Part of a small language model's weights: 49.9M parameters, LayerNorm before each block.
MLP neurons of a small language model. Each row is named by its layer, matrix (up: input weights) and neuron, and shows model dimensions 389-484. Each number is 200 + 30 x the weight over its row's rms, rounded and kept within 0 to 999.
A block is one neuron, or neurons of one layer that tend to fire together. Before each block is what it responds to, as a language model described it from the Wikipedia text at the highest values.

Year and date tokens
L8.up132,253,181,224,205,227,192,182,252,186,156,203,137,200,223,197,206,259,240,275,218,183,198,174,183,180,259,168,147,210,154,183,209,190,229,215,214,185,233,205,211,193,174,225,146,141,147,165,180,215,187,168,205,185,181,237,214,199,221,186,202,178,197,188,226,224,185,187,186,281,239,197,151,191,164,210,195,260,268,189,187,183,222,238,219,164,205,152,188,209,170,156,218,273,166,135,170
L8.up499,198,156,223,217,225,206,270,176,225,205,201,219,171,188,243,189,164,219,256,171,201,156,187,214,249,250,167,209,216,198,234,209,211,161,223,217,238,241,169,219,247,166,198,180,193,214,180,161,196,236,208,256,185,153,220,237,199,219,257,133,174,144,213,177,192,157,190,157,209,167,197,167,195,124,147,217,219,183,187,196,208,156,209,210,178,212,237,204,197,175,146,216,190,219,259,182
L8.up915,217,203,188,215,239,185,271,152,209,205,258,203,182,183,193,182,208,211,271,230,174,164,208,165,202,208,146,198,205,189,226,181,201,214,215,220,237,166,162,165,203,179,188,237,180,223,182,202,220,250,238,272,165,169,233,256,212,229,197,221,206,129,175,216,207,179,160,238,236,173,134,215,146,165,227,223,257,183,187,191,250,209,234,209,132,263,219,214,136,241,196,233,209,200,207,230
L8.up1911,204,158,199,235,182,205,214,205,210,160,196,191,180,205,181,201,241,235,235,210,179,188,185,182,233,223,196,201,210,221,269,210,187,203,216,259,241,248,152,204,207,220,190,190,196,191,256,245,160,211,156,257,182,195,243,208,203,146,243,231,191,215,252,222,167,250,229,173,223,201,209,186,171,195,202,243,239,199,210,204,163,181,231,229,213,252,235,193,201,222,163,199,151,188,178,158

Years and clause links
L5.up269,215,181,176,220,236,215,237,223,208,179,197,181,221,216,173,193,222,277,193,194,168,160,177,275,187,186,183,221,223,205,166,270,241,230,232,139,219,197,201,230,180,162,221,165,191,224,200,190,177,223,159,224,205,174,171,248,229,224,145,241,172,203,184,204,224,132,179,156,202,171,193,194,163,160,225,160,208,223,224,266,174,205,187,185,249,235,146,180,181,191,204,236,199,187,210,218
L5.up284,230,158,244,234,195,228,235,207,206,191,190,186,208,262,206,171,185,225,229,182,169,167,238,214,177,255,137,235,168,150,237,246,223,207,200,161,255,215,133,211,203,175,179,181,182,246,159,164,145,255,175,150,171,172,221,171,250,175,188,214,191,166,225,201,207,191,180,112,218,191,191,189,209,180,223,208,224,254,230,173,181,162,200,181,220,206,241,183,207,184,201,242,187,182,218,173
L5.up487,180,178,270,202,188,234,227,217,203,203,206,215,217,219,221,218,216,209,255,176,172,197,172,187,221,190,236,170,228,190,223,168,182,262,200,216,224,197,211,208,193,176,194,176,162,210,205,218,231,237,201,196,183,216,164,193,236,197,175,154,190,207,230,170,181,196,196,159,212,198,182,148,212,187,169,240,196,176,247,215,204,203,231,226,210,201,201,194,278,238,209,214,227,151,205,202
L5.up527,198,168,191,206,267,269,223,215,228,171,197,159,186,198,210,210,203,209,243,196,171,192,202,250,192,264,209,167,213,124,180,234,227,162,186,221,217,219,176,221,185,127,241,85,188,168,193,182,215,185,168,199,203,159,187,197,215,188,168,207,215,233,196,245,210,176,201,193,187,213,206,215,180,212,236,193,186,263,236,194,200,212,221,202,212,217,188,203,170,175,172,167,143,175,189,208
L5.up557,231,218,205,210,181,227,240,199,209,217,276,204,245,208,214,188,183,218,199,227,183,180,235,240,173,171,174,189,180,179,196,249,230,224,183,170,157,222,165,186,180,204,256,201,205,238,178,202,164,224,199,255,161,211,204,166,203,202,176,211,210,219,158,197,169,159,208,191,188,187,193,231,165,210,196,164,278,192,192,217,147,219,203,201,186,201,141,183,203,220,195,230,226,183,202,181
L5.up765,207,151,182,183,201,264,183,212,244,219,206,150,185,210,231,162,268,207,209,208,190,188,209,208,206,238,203,197,198,158,187,235,210,204,202,202,163,179,207,177,168,144,241,199,146,179,201,242,169,186,185,181,144,198,205,209,223,206,191,223,194,207,190,199,202,228,136,140,167,234,192,155,180,178,208,169,204,279,233,160,214,189,186,224,171,198,220,193,227,167,157,231,214,167,185,182
L5.up1092,177,175,234,210,222,175,223,163,253,210,238,174,154,173,180,185,173,212,235,180,167,193,156,211,207,247,150,126,255,199,250,282,185,183,203,184,224,168,167,170,208,179,222,137,230,153,177,172,226,179,184,251,146,172,205,201,204,154,200,222,246,188,215,172,190,185,200,177,116,205,154,229,190,195,244,197,219,238,202,190,193,210,223,249,232,142,216,184,232,203,182,210,176,244,226,215
L5.up1147,199,190,245,230,219,201,213,188,185,202,203,210,214,189,218,220,241,232,219,186,193,127,201,202,194,203,221,205,177,195,184,225,203,224,198,256,203,199,175,226,208,200,287,197,203,148,216,198,198,237,176,210,187,196,190,162,232,184,205,121,202,174,208,192,209,178,210,143,270,203,221,176,228,188,201,218,181,170,201,173,208,211,264,250,183,194,176,186,247,206,214,209,232,183,213,183
L5.up1419,178,159,219,190,232,203,249,257,227,186,242,132,229,243,224,178,254,239,210,206,191,153,217,151,147,154,150,162,247,197,232,234,182,181,210,232,232,213,154,220,167,173,200,237,208,183,190,182,183,244,123,217,137,141,206,198,214,181,213,226,206,209,186,209,218,160,222,143,152,227,182,161,162,250,207,180,236,223,245,211,168,214,180,167,206,206,195,168,194,191,211,216,227,225,205,208
L5.up1537,246,218,211,128,190,187,214,247,212,209,181,185,225,230,201,203,190,179,209,307,190,176,207,225,182,174,195,193,215,173,182,211,259,229,241,178,202,212,216,226,276,215,178,219,195,173,246,185,230,229,162,197,169,179,153,221,198,170,155,195,211,188,179,196,225,191,212,113,145,108,208,232,187,181,180,214,261,281,194,216,192,169,202,220,213,225,214,213,175,181,201,247,181,206,194,184
L5.up1553,284,184,236,212,222,168,204,232,213,253,183,157,196,231,169,155,207,216,164,260,202,181,160,220,178,240,145,186,241,187,189,197,218,205,235,211,189,194,192,211,246,134,188,197,182,186,234,199,233,169,209,224,189,147,180,199,200,244,198,176,152,228,242,217,234,115,162,151,195,174,218,163,193,148,183,176,237,224,238,194,186,214,205,196,191,190,176,220,190,188,194,196,217,179,225,162
L5.up1625,252,167,229,162,204,284,247,190,175,205,255,239,217,235,220,175,158,168,242,208,189,161,176,194,199,200,172,223,179,198,201,219,251,163,229,163,171,222,155,241,224,240,211,194,192,211,227,247,237,207,214,167,246,181,140,250,227,238,175,115,213,202,239,219,192,225,213,201,190,157,190,216,177,142,168,205,210,182,169,204,184,191,187,200,173,206,227,235,230,241,206,217,164,186,229,227
L5.up1751,197,125,219,203,217,252,218,230,233,222,181,124,167,194,189,231,206,195,239,200,170,178,98,222,160,235,175,185,221,195,193,258,190,152,198,227,218,213,177,243,176,186,229,170,135,183,148,175,179,182,227,182,166,190,205,209,226,146,186,213,207,144,235,249,225,168,171,176,208,199,188,222,194,209,193,220,224,228,196,203,179,156,266,203,205,157,218,241,184,156,201,184,172,210,197,189
L5.up1890,257,188,220,206,156,199,203,221,252,222,202,164,208,250,224,194,222,166,227,167,178,160,159,220,151,182,198,167,224,146,220,224,168,221,151,176,199,206,185,239,210,168,294,192,181,209,181,233,216,195,198,95,161,173,220,199,210,156,197,201,204,174,239,191,210,207,195,153,219,227,202,193,204,163,193,209,244,213,199,181,174,237,220,206,183,148,174,259,202,183,193,210,202,160,197,152
L5.up1941,182,189,185,198,180,208,228,208,218,228,184,192,183,219,168,174,189,216,211,238,173,158,231,234,189,189,198,196,202,188,217,199,209,267,212,193,186,257,158,214,191,164,218,210,219,212,228,249,212,219,200,168,172,165,194,193,238,234,154,171,234,205,241,215,173,183,210,205,206,207,170,200,136,242,184,190,219,169,237,146,185,183,210,191,231,174,171,211,210,182,202,202,205,203,186,211
L5.up2023,183,203,238,226,217,217,190,180,205,229,250,197,219,214,219,236,172,187,170,221,195,119,221,231,225,180,169,166,243,178,224,202,264,195,195,211,232,173,189,249,229,196,235,222,215,204,218,183,209,228,187,213,193,143,139,255,195,177,135,146,183,201,220,158,190,151,160,161,185,181,173,170,162,160,205,179,281,239,221,116,187,249,232,219,209,185,218,271,211,184,195,176,199,134,211,161

Partitive "of" after nouns
L8.up615,265,185,184,227,243,270,230,219,263,178,200,217,205,233,210,237,234,196,199,196,194,177,205,198,190,213,207,211,181,190,177,238,196,195,199,199,166,245,203,184,161,218,220,217,208,174,193,305,209,209,221,194,197,207,246,195,238,200,236,171,180,201,141,164,143,175,219,230,191,220,210,153,233,186,202,233,194,235,208,191,167,119,193,180,191,180,203,224,179,197,209,186,153,208,161,241
L8.up759,229,208,207,206,214,185,230,201,286,174,207,186,181,213,171,193,243,209,190,223,179,162,196,211,170,195,210,193,236,171,218,248,192,147,222,203,200,183,232,244,135,195,214,217,220,160,187,202,184,215,211,187,209,235,209,218,180,219,199,183,191,202,211,213,186,194,187,204,172,152,160,177,239,197,194,219,237,238,269,245,195,144,206,240,175,183,182,211,155,172,203,242,175,254,176,223
L8.up961,187,271,244,198,209,216,196,214,209,195,274,206,142,242,241,219,184,254,208,218,197,167,197,206,185,189,233,185,194,191,225,188,279,218,205,204,203,217,192,260,157,236,243,163,176,197,163,210,206,176,231,225,221,170,204,153,223,192,202,211,208,200,138,227,155,238,150,155,177,191,207,143,241,215,198,198,188,195,200,170,166,176,230,224,213,196,160,194,200,132,211,216,223,221,129,180
L8.up1517,209,191,210,228,227,172,195,202,211,224,191,239,259,193,202,283,195,173,188,188,184,171,199,219,207,246,152,196,215,217,209,213,220,203,239,220,172,187,188,284,210,194,230,179,136,166,216,249,242,228,248,177,209,174,199,203,236,187,205,238,221,151,230,249,180,173,174,162,196,208,182,226,213,227,196,199,218,174,183,157,179,212,210,200,197,133,235,210,186,160,165,204,217,260,208,162

Of after abstract head nouns
L5.up445,225,164,229,177,200,191,174,194,216,220,245,218,214,201,215,156,169,239,212,194,189,180,164,203,193,202,257,184,150,204,202,201,212,216,180,189,180,213,229,234,226,190,236,186,119,216,191,153,227,209,186,193,218,258,179,214,217,224,144,239,228,184,210,218,240,213,223,163,208,184,201,168,188,146,164,169,208,167,185,200,209,177,180,183,276,237,188,238,245,191,193,225,166,211,184,211
L5.up512,182,150,230,209,243,210,218,223,204,192,204,220,114,152,233,232,191,181,232,231,186,201,151,177,138,204,188,226,199,220,183,198,223,187,171,206,199,207,208,213,239,178,269,191,196,153,198,219,214,225,192,150,197,194,257,204,225,219,181,193,227,125,196,235,175,220,195,192,208,185,153,245,215,192,169,251,168,202,216,172,210,129,243,237,199,151,233,182,252,190,194,215,184,199,165,204
L5.up531,150,195,212,249,269,283,205,183,226,242,224,212,176,140,233,198,226,199,222,248,196,148,156,149,198,209,166,207,221,199,210,191,222,153,253,171,191,112,204,221,247,145,224,199,203,223,182,240,153,287,183,196,196,244,256,150,200,226,203,221,222,190,179,221,159,144,185,193,241,210,156,204,174,159,153,256,200,190,194,199,174,213,205,245,212,151,187,214,202,165,216,214,187,176,168,182
L5.up715,199,192,228,216,173,199,179,159,205,206,182,225,177,245,156,232,177,215,166,158,181,213,167,181,153,218,175,204,175,198,199,271,226,166,171,224,184,188,175,199,157,188,173,169,211,223,212,218,198,218,200,191,170,157,230,210,221,209,190,171,169,180,140,237,170,185,224,239,234,212,197,199,166,138,169,232,198,211,235,151,177,212,173,185,229,230,233,188,217,129,221,193,160,163,244,152
L5.up812,274,194,225,158,233,180,219,201,272,194,243,211,219,184,169,237,146,193,214,174,194,224,228,212,161,231,170,164,189,123,203,200,191,146,190,143,193,193,193,223,194,180,185,181,196,203,162,213,139,180,189,146,186,158,191,183,195,175,151,234,200,196,156,170,197,232,181,135,181,218,185,198,222,178,223,188,219,235,187,163,224,233,201,145,236,233,180,196,215,184,180,238,195,189,163,178
L5.up920,224,207,215,238,215,232,201,200,222,216,183,180,201,162,189,195,153,239,248,181,187,231,185,201,162,249,181,198,180,185,256,245,255,182,187,188,228,228,210,226,193,176,225,176,194,189,191,164,208,148,196,157,158,183,191,243,247,190,201,278,203,164,167,239,230,147,194,177,201,209,112,160,228,134,175,174,246,189,260,170,184,166,175,222,226,246,145,184,210,189,184,220,150,196,214,160
L5.up1013,203,187,184,214,186,178,179,216,184,195,223,220,225,228,184,191,220,206,224,133,205,185,108,178,210,194,220,203,175,189,199,203,196,170,255,185,225,285,193,216,228,157,216,181,159,185,198,189,159,189,182,195,236,236,220,216,188,180,226,272,185,219,192,185,199,166,229,195,204,171,211,206,187,162,185,150,185,229,210,154,160,179,212,209,214,172,192,190,210,234,180,190,223,137,201,209
L5.up1086,223,147,167,207,158,257,224,211,169,169,224,201,210,227,135,200,155,230,219,169,185,193,183,182,132,193,129,236,165,246,201,186,210,200,197,224,194,217,174,237,197,197,214,208,212,149,150,227,199,237,222,210,183,204,221,246,188,247,167,222,229,147,188,204,199,187,192,195,203,204,198,238,218,199,164,210,192,281,197,186,181,204,191,192,212,242,265,210,194,198,238,198,227,222,200,194
L5.up1102,221,209,178,161,157,182,187,187,205,195,260,193,225,149,122,240,184,212,237,239,189,219,200,161,190,189,220,193,238,155,229,213,226,213,212,207,160,202,174,176,188,200,187,180,219,150,202,215,202,141,200,126,204,177,223,213,240,179,187,181,196,200,189,186,163,147,246,180,197,194,177,214,250,106,160,224,239,185,199,168,171,226,186,203,242,201,228,221,216,210,216,221,168,196,164,197
L5.up1314,206,207,203,231,237,235,187,233,232,172,222,199,141,149,165,220,206,212,166,186,183,177,141,196,181,213,179,225,223,149,205,194,213,150,224,247,229,269,177,202,234,197,224,152,190,204,158,210,185,235,260,168,166,203,229,164,215,226,149,158,184,227,269,283,229,155,172,221,229,203,241,167,176,152,209,231,251,189,183,216,202,190,197,182,234,174,191,194,219,181,195,210,176,203,170,202
L5.up1408,230,183,204,223,185,247,214,194,247,232,200,204,146,206,202,186,248,164,261,187,166,202,186,147,222,192,159,181,177,235,193,175,188,245,240,182,200,201,196,206,154,174,213,205,211,199,140,225,194,160,240,190,190,188,191,207,201,191,228,227,196,159,242,223,210,202,159,176,192,198,205,179,202,199,208,186,210,232,223,183,188,185,217,215,233,251,195,233,274,170,183,211,174,178,213,148
L5.up1457,204,219,196,226,212,238,175,176,254,237,224,190,212,206,174,243,196,193,222,218,197,214,249,185,196,238,164,132,182,223,214,204,200,163,206,197,238,184,143,225,164,152,257,174,136,206,179,234,139,219,177,219,137,164,174,238,193,201,206,209,191,146,204,192,178,188,147,184,187,208,162,159,208,187,201,219,200,235,237,186,206,201,215,193,164,223,174,209,217,133,189,228,233,164,216,183
L5.up1578,221,152,220,170,172,237,223,227,205,217,240,217,142,220,179,183,233,223,194,204,193,192,176,156,169,236,180,262,183,206,211,190,222,185,179,212,212,199,196,226,179,263,234,128,204,146,162,227,188,205,201,165,213,218,183,228,237,193,186,212,181,180,212,236,198,180,189,162,230,234,183,230,154,179,243,199,183,200,201,223,208,177,241,222,232,252,161,157,196,212,189,254,190,188,184,192
L5.up1643,250,170,209,207,216,191,187,216,230,172,231,212,99,206,181,157,195,221,227,247,194,196,199,218,213,212,148,229,197,134,162,219,232,206,243,163,186,187,225,229,202,223,248,118,194,176,199,254,232,169,176,218,184,188,197,215,205,197,201,184,205,204,243,264,151,165,159,158,204,173,167,224,220,160,213,273,177,196,228,210,178,188,202,190,174,225,206,189,211,218,213,214,192,231,200,213
L5.up1784,171,199,166,205,244,174,209,222,239,173,212,218,166,168,164,211,156,189,276,214,191,178,186,107,187,225,227,157,224,213,217,222,233,235,206,236,214,204,247,149,215,194,197,175,208,143,186,203,168,207,141,189,220,163,218,164,258,217,198,246,285,180,143,268,178,191,190,228,188,189,183,196,205,172,182,235,212,204,213,167,169,216,228,227,198,204,174,223,224,240,196,181,157,239,222,221
L5.up1829,194,172,242,162,247,199,214,201,178,216,221,185,159,193,167,194,181,260,161,209,202,195,240,175,163,230,244,235,167,166,220,241,223,173,170,125,167,216,209,218,242,191,245,185,221,172,211,200,229,214,172,140,170,203,244,200,221,179,196,196,182,225,213,178,189,165,210,215,218,211,149,230,237,169,218,205,184,167,251,188,181,203,185,199,189,154,211,223,169,186,192,206,176,186,171,154

Table cell separators
L5.up30,159,177,198,151,218,235,215,203,230,182,176,185,194,182,193,253,189,219,196,228,161,179,214,149,196,220,217,190,192,173,195,227,192,212,206,204,228,227,203,171,168,147,243,160,137,184,218,194,206,181,215,262,203,209,181,217,193,191,169,175,265,175,224,253,185,228,157,204,157,188,205,164,216,200,183,216,182,215,214,208,180,202,242,204,195,175,236,212,269,201,212,209,201,202,157,179
L5.up121,176,166,197,199,185,211,204,223,212,179,213,203,223,171,154,264,215,219,247,227,196,184,234,166,198,248,194,236,240,198,210,208,184,210,217,224,213,233,178,180,150,232,297,207,157,199,192,180,215,209,174,204,118,190,153,184,269,187,215,148,239,209,226,227,167,220,180,161,179,154,164,208,211,221,168,258,220,233,267,175,204,194,280,244,187,222,231,194,236,206,196,205,192,134,171,185
L5.up134,233,144,214,172,220,227,207,207,278,164,201,182,165,198,193,154,271,228,206,224,176,180,223,243,219,248,199,220,156,216,162,265,223,206,207,183,200,195,194,181,183,186,232,196,144,172,179,227,179,191,180,213,155,187,196,222,223,209,171,210,213,180,221,211,208,217,154,163,174,149,185,169,189,189,185,201,206,244,218,196,214,138,233,183,246,200,215,210,247,161,169,225,161,176,190,238
L5.up181,235,199,205,215,235,209,219,194,268,188,202,203,207,189,175,202,236,183,249,232,169,188,247,213,144,208,182,210,171,198,219,289,206,159,238,236,198,207,178,167,168,156,211,154,143,197,204,206,216,175,178,240,189,175,176,171,207,234,200,231,226,189,214,210,163,205,133,136,171,170,170,175,178,187,174,171,203,217,225,178,214,211,222,219,208,201,141,216,234,166,188,222,181,147,156,157
L5.up277,242,161,244,91,222,289,221,227,222,202,206,193,179,186,179,183,210,225,232,179,191,173,220,152,198,220,183,178,135,186,203,259,294,157,218,192,206,208,221,219,160,225,247,183,135,162,196,183,191,224,187,235,148,121,202,192,223,208,203,197,182,216,213,224,198,173,161,164,170,173,192,195,212,197,193,225,219,208,261,148,210,146,239,160,210,190,211,164,257,170,202,223,167,175,176,197
L5.up280,184,199,211,219,248,272,202,153,247,210,201,154,169,239,191,206,202,160,222,195,167,196,184,238,160,206,184,177,186,224,188,252,227,219,170,180,206,148,200,204,156,132,282,153,172,206,183,228,199,231,203,177,182,197,167,183,239,186,187,204,265,174,219,214,258,191,141,190,193,183,197,147,249,200,181,171,226,231,239,179,221,175,221,202,162,236,176,232,224,181,173,285,235,184,162,174
L5.up468,206,186,199,186,210,196,177,224,245,171,193,214,222,194,157,231,253,218,241,214,184,207,219,214,206,237,208,199,170,214,150,225,210,180,219,234,201,200,185,177,173,175,271,198,149,169,181,222,199,200,121,198,205,158,165,208,271,256,149,232,220,203,215,248,152,208,139,167,192,155,192,210,226,202,197,225,205,206,188,135,222,223,215,220,173,268,271,210,214,195,176,213,213,204,149,225
L5.up495,203,167,189,158,235,242,186,209,262,189,186,185,167,181,180,202,237,197,195,204,191,221,239,192,195,259,180,174,179,235,212,255,221,156,240,212,196,198,178,211,145,191,276,167,168,195,207,216,228,211,160,194,139,189,162,190,229,186,213,192,208,214,210,210,178,204,173,171,188,176,200,169,247,220,188,203,233,244,196,134,224,190,249,215,168,222,205,218,224,207,220,191,177,207,160,161
L5.up607,260,193,217,189,226,215,217,232,283,178,204,193,168,174,175,156,233,181,201,207,183,185,251,250,180,222,244,177,155,193,193,218,197,221,222,226,209,178,153,186,142,217,198,229,161,164,208,198,211,182,198,201,208,207,195,159,223,213,238,209,206,190,211,237,202,212,183,181,160,208,198,184,205,211,187,186,198,227,206,197,222,206,233,186,199,206,200,191,251,212,249,218,228,172,188,198
L5.up965,163,139,209,203,207,214,181,165,229,232,228,191,171,189,198,230,208,187,193,207,164,197,194,202,223,227,226,222,228,211,205,231,244,276,229,194,200,261,214,198,164,213,212,197,136,195,191,244,196,163,214,219,190,230,154,215,232,181,218,172,266,179,220,212,207,249,165,179,217,182,182,147,198,227,148,221,254,216,256,172,214,199,249,185,176,202,211,248,231,190,171,207,184,162,183,140
L5.up1026,292,180,197,218,256,198,230,162,199,157,231,193,229,156,162,204,232,230,210,222,194,206,188,219,220,159,215,212,192,194,159,221,182,221,208,153,207,208,220,174,205,223,261,169,180,260,235,208,193,171,188,169,244,208,193,164,217,168,206,187,233,193,197,228,220,157,202,214,230,212,195,207,139,218,165,183,260,212,196,158,182,215,202,187,149,192,251,237,219,222,179,212,197,158,232,176
L5.up1181,236,166,207,188,254,181,185,205,211,178,237,192,179,188,178,175,266,189,220,262,184,203,211,166,191,193,167,215,189,224,245,204,182,262,198,179,240,175,205,218,249,211,251,194,139,240,204,228,193,155,203,237,172,191,205,222,244,202,216,181,242,186,176,210,213,163,196,164,219,161,173,217,208,148,214,206,191,158,242,201,144,220,202,234,202,209,221,157,259,190,223,216,244,158,201,229
L5.up1238,211,213,210,201,203,225,200,209,268,203,198,168,195,231,157,224,225,155,239,255,175,207,262,260,191,158,179,206,182,206,169,192,184,152,272,187,215,207,203,201,174,178,222,217,186,281,197,254,172,213,207,216,220,200,177,224,242,224,179,207,235,187,147,208,228,161,139,205,182,160,208,211,180,199,222,157,199,176,160,186,225,229,194,207,163,269,196,209,193,215,184,254,249,180,148,200
L5.up1603,201,150,177,204,178,227,185,223,271,204,215,184,178,163,175,180,213,177,192,205,181,227,214,178,186,259,167,207,163,223,185,215,191,183,203,213,184,165,177,165,180,181,272,224,172,179,202,230,206,155,172,191,168,224,225,196,235,217,209,192,232,197,225,242,186,232,143,189,207,135,168,216,250,206,181,206,212,279,224,155,212,220,204,228,211,187,190,236,228,138,165,226,220,215,195,239
L5.up1651,152,176,188,201,165,205,179,195,303,249,221,171,181,186,251,163,221,179,195,193,158,191,214,181,206,238,214,181,199,211,183,260,255,200,182,221,208,241,176,199,140,176,223,186,150,211,170,201,153,214,224,200,195,195,204,196,236,187,186,198,165,167,228,181,168,219,113,167,146,226,123,163,197,207,209,199,249,241,239,171,206,192,261,185,227,223,176,241,261,184,179,198,189,144,163,137
L5.up2033,217,194,214,223,235,182,210,227,211,200,246,190,171,148,149,209,252,237,192,260,192,205,165,173,193,189,161,214,250,159,184,200,150,151,186,241,198,183,156,247,208,172,207,180,224,220,236,197,192,166,148,192,230,204,228,190,208,210,220,175,228,197,157,225,199,200,207,177,226,200,219,177,235,205,201,204,171,207,253,201,174,235,222,241,225,183,193,181,158,182,167,195,225,159,158,169

Start of new block
L8.up1494,174,178,200,177,195,188,180,206,180,202,165,174,233,199,157,201,185,220,204,207,163,233,171,211,203,193,174,186,223,245,163,219,167,198,173,213,209,191,208,268,179,192,257,210,189,143,182,207,226,158,176,245,216,185,189,208,213,231,200,203,256,143,211,220,156,184,185,186,165,190,181,227,173,237,237,286,217,265,231,161,166,161,211,205,243,138,246,231,221,200,128,182,195,221,206,193
L8.up1610,202,122,162,220,174,200,183,193,167,200,221,141,222,211,176,192,285,232,213,203,181,151,244,248,171,254,209,209,207,226,186,264,214,164,252,170,198,187,195,219,195,188,217,188,188,231,209,261,214,205,226,236,195,200,183,172,220,211,153,225,192,191,166,225,184,146,245,165,217,208,256,194,234,190,209,232,227,262,186,209,184,179,240,184,203,248,159,189,235,189,169,194,187,223,153,167
L8.up1661,157,193,223,219,182,213,182,202,225,146,175,181,175,142,213,223,188,192,212,243,193,187,205,185,141,188,208,192,213,301,205,182,170,187,151,195,151,207,210,201,209,143,240,199,184,170,141,151,217,140,234,219,222,227,191,220,215,245,206,200,225,220,214,237,120,169,195,201,179,197,187,204,207,171,201,224,207,215,197,161,211,214,205,233,195,194,248,174,253,245,184,176,151,145,179,184
L8.up1671,214,157,192,255,165,258,195,210,167,178,182,168,222,188,199,164,242,201,198,237,182,202,243,192,204,204,199,212,182,249,150,250,182,184,230,179,228,151,194,259,228,178,259,196,139,237,195,199,165,182,198,236,282,181,189,232,189,217,201,226,214,218,170,214,195,210,204,206,174,156,209,256,248,218,233,219,232,221,172,185,242,224,170,180,209,235,206,209,215,249,173,234,199,228,177,157

Prepositions linking noun phrases
L10.up249,152,169,202,177,236,220,159,243,218,142,155,262,183,230,139,177,224,191,246,222,204,187,183,152,234,178,182,221,186,211,228,230,272,187,145,173,233,185,196,181,156,206,259,257,195,193,214,198,217,200,183,225,145,204,185,211,190,188,225,268,189,196,189,249,205,178,211,178,228,153,213,135,196,202,209,251,228,223,214,137,196,172,219,197,213,212,154,214,188,220,163,217,236,216,223,198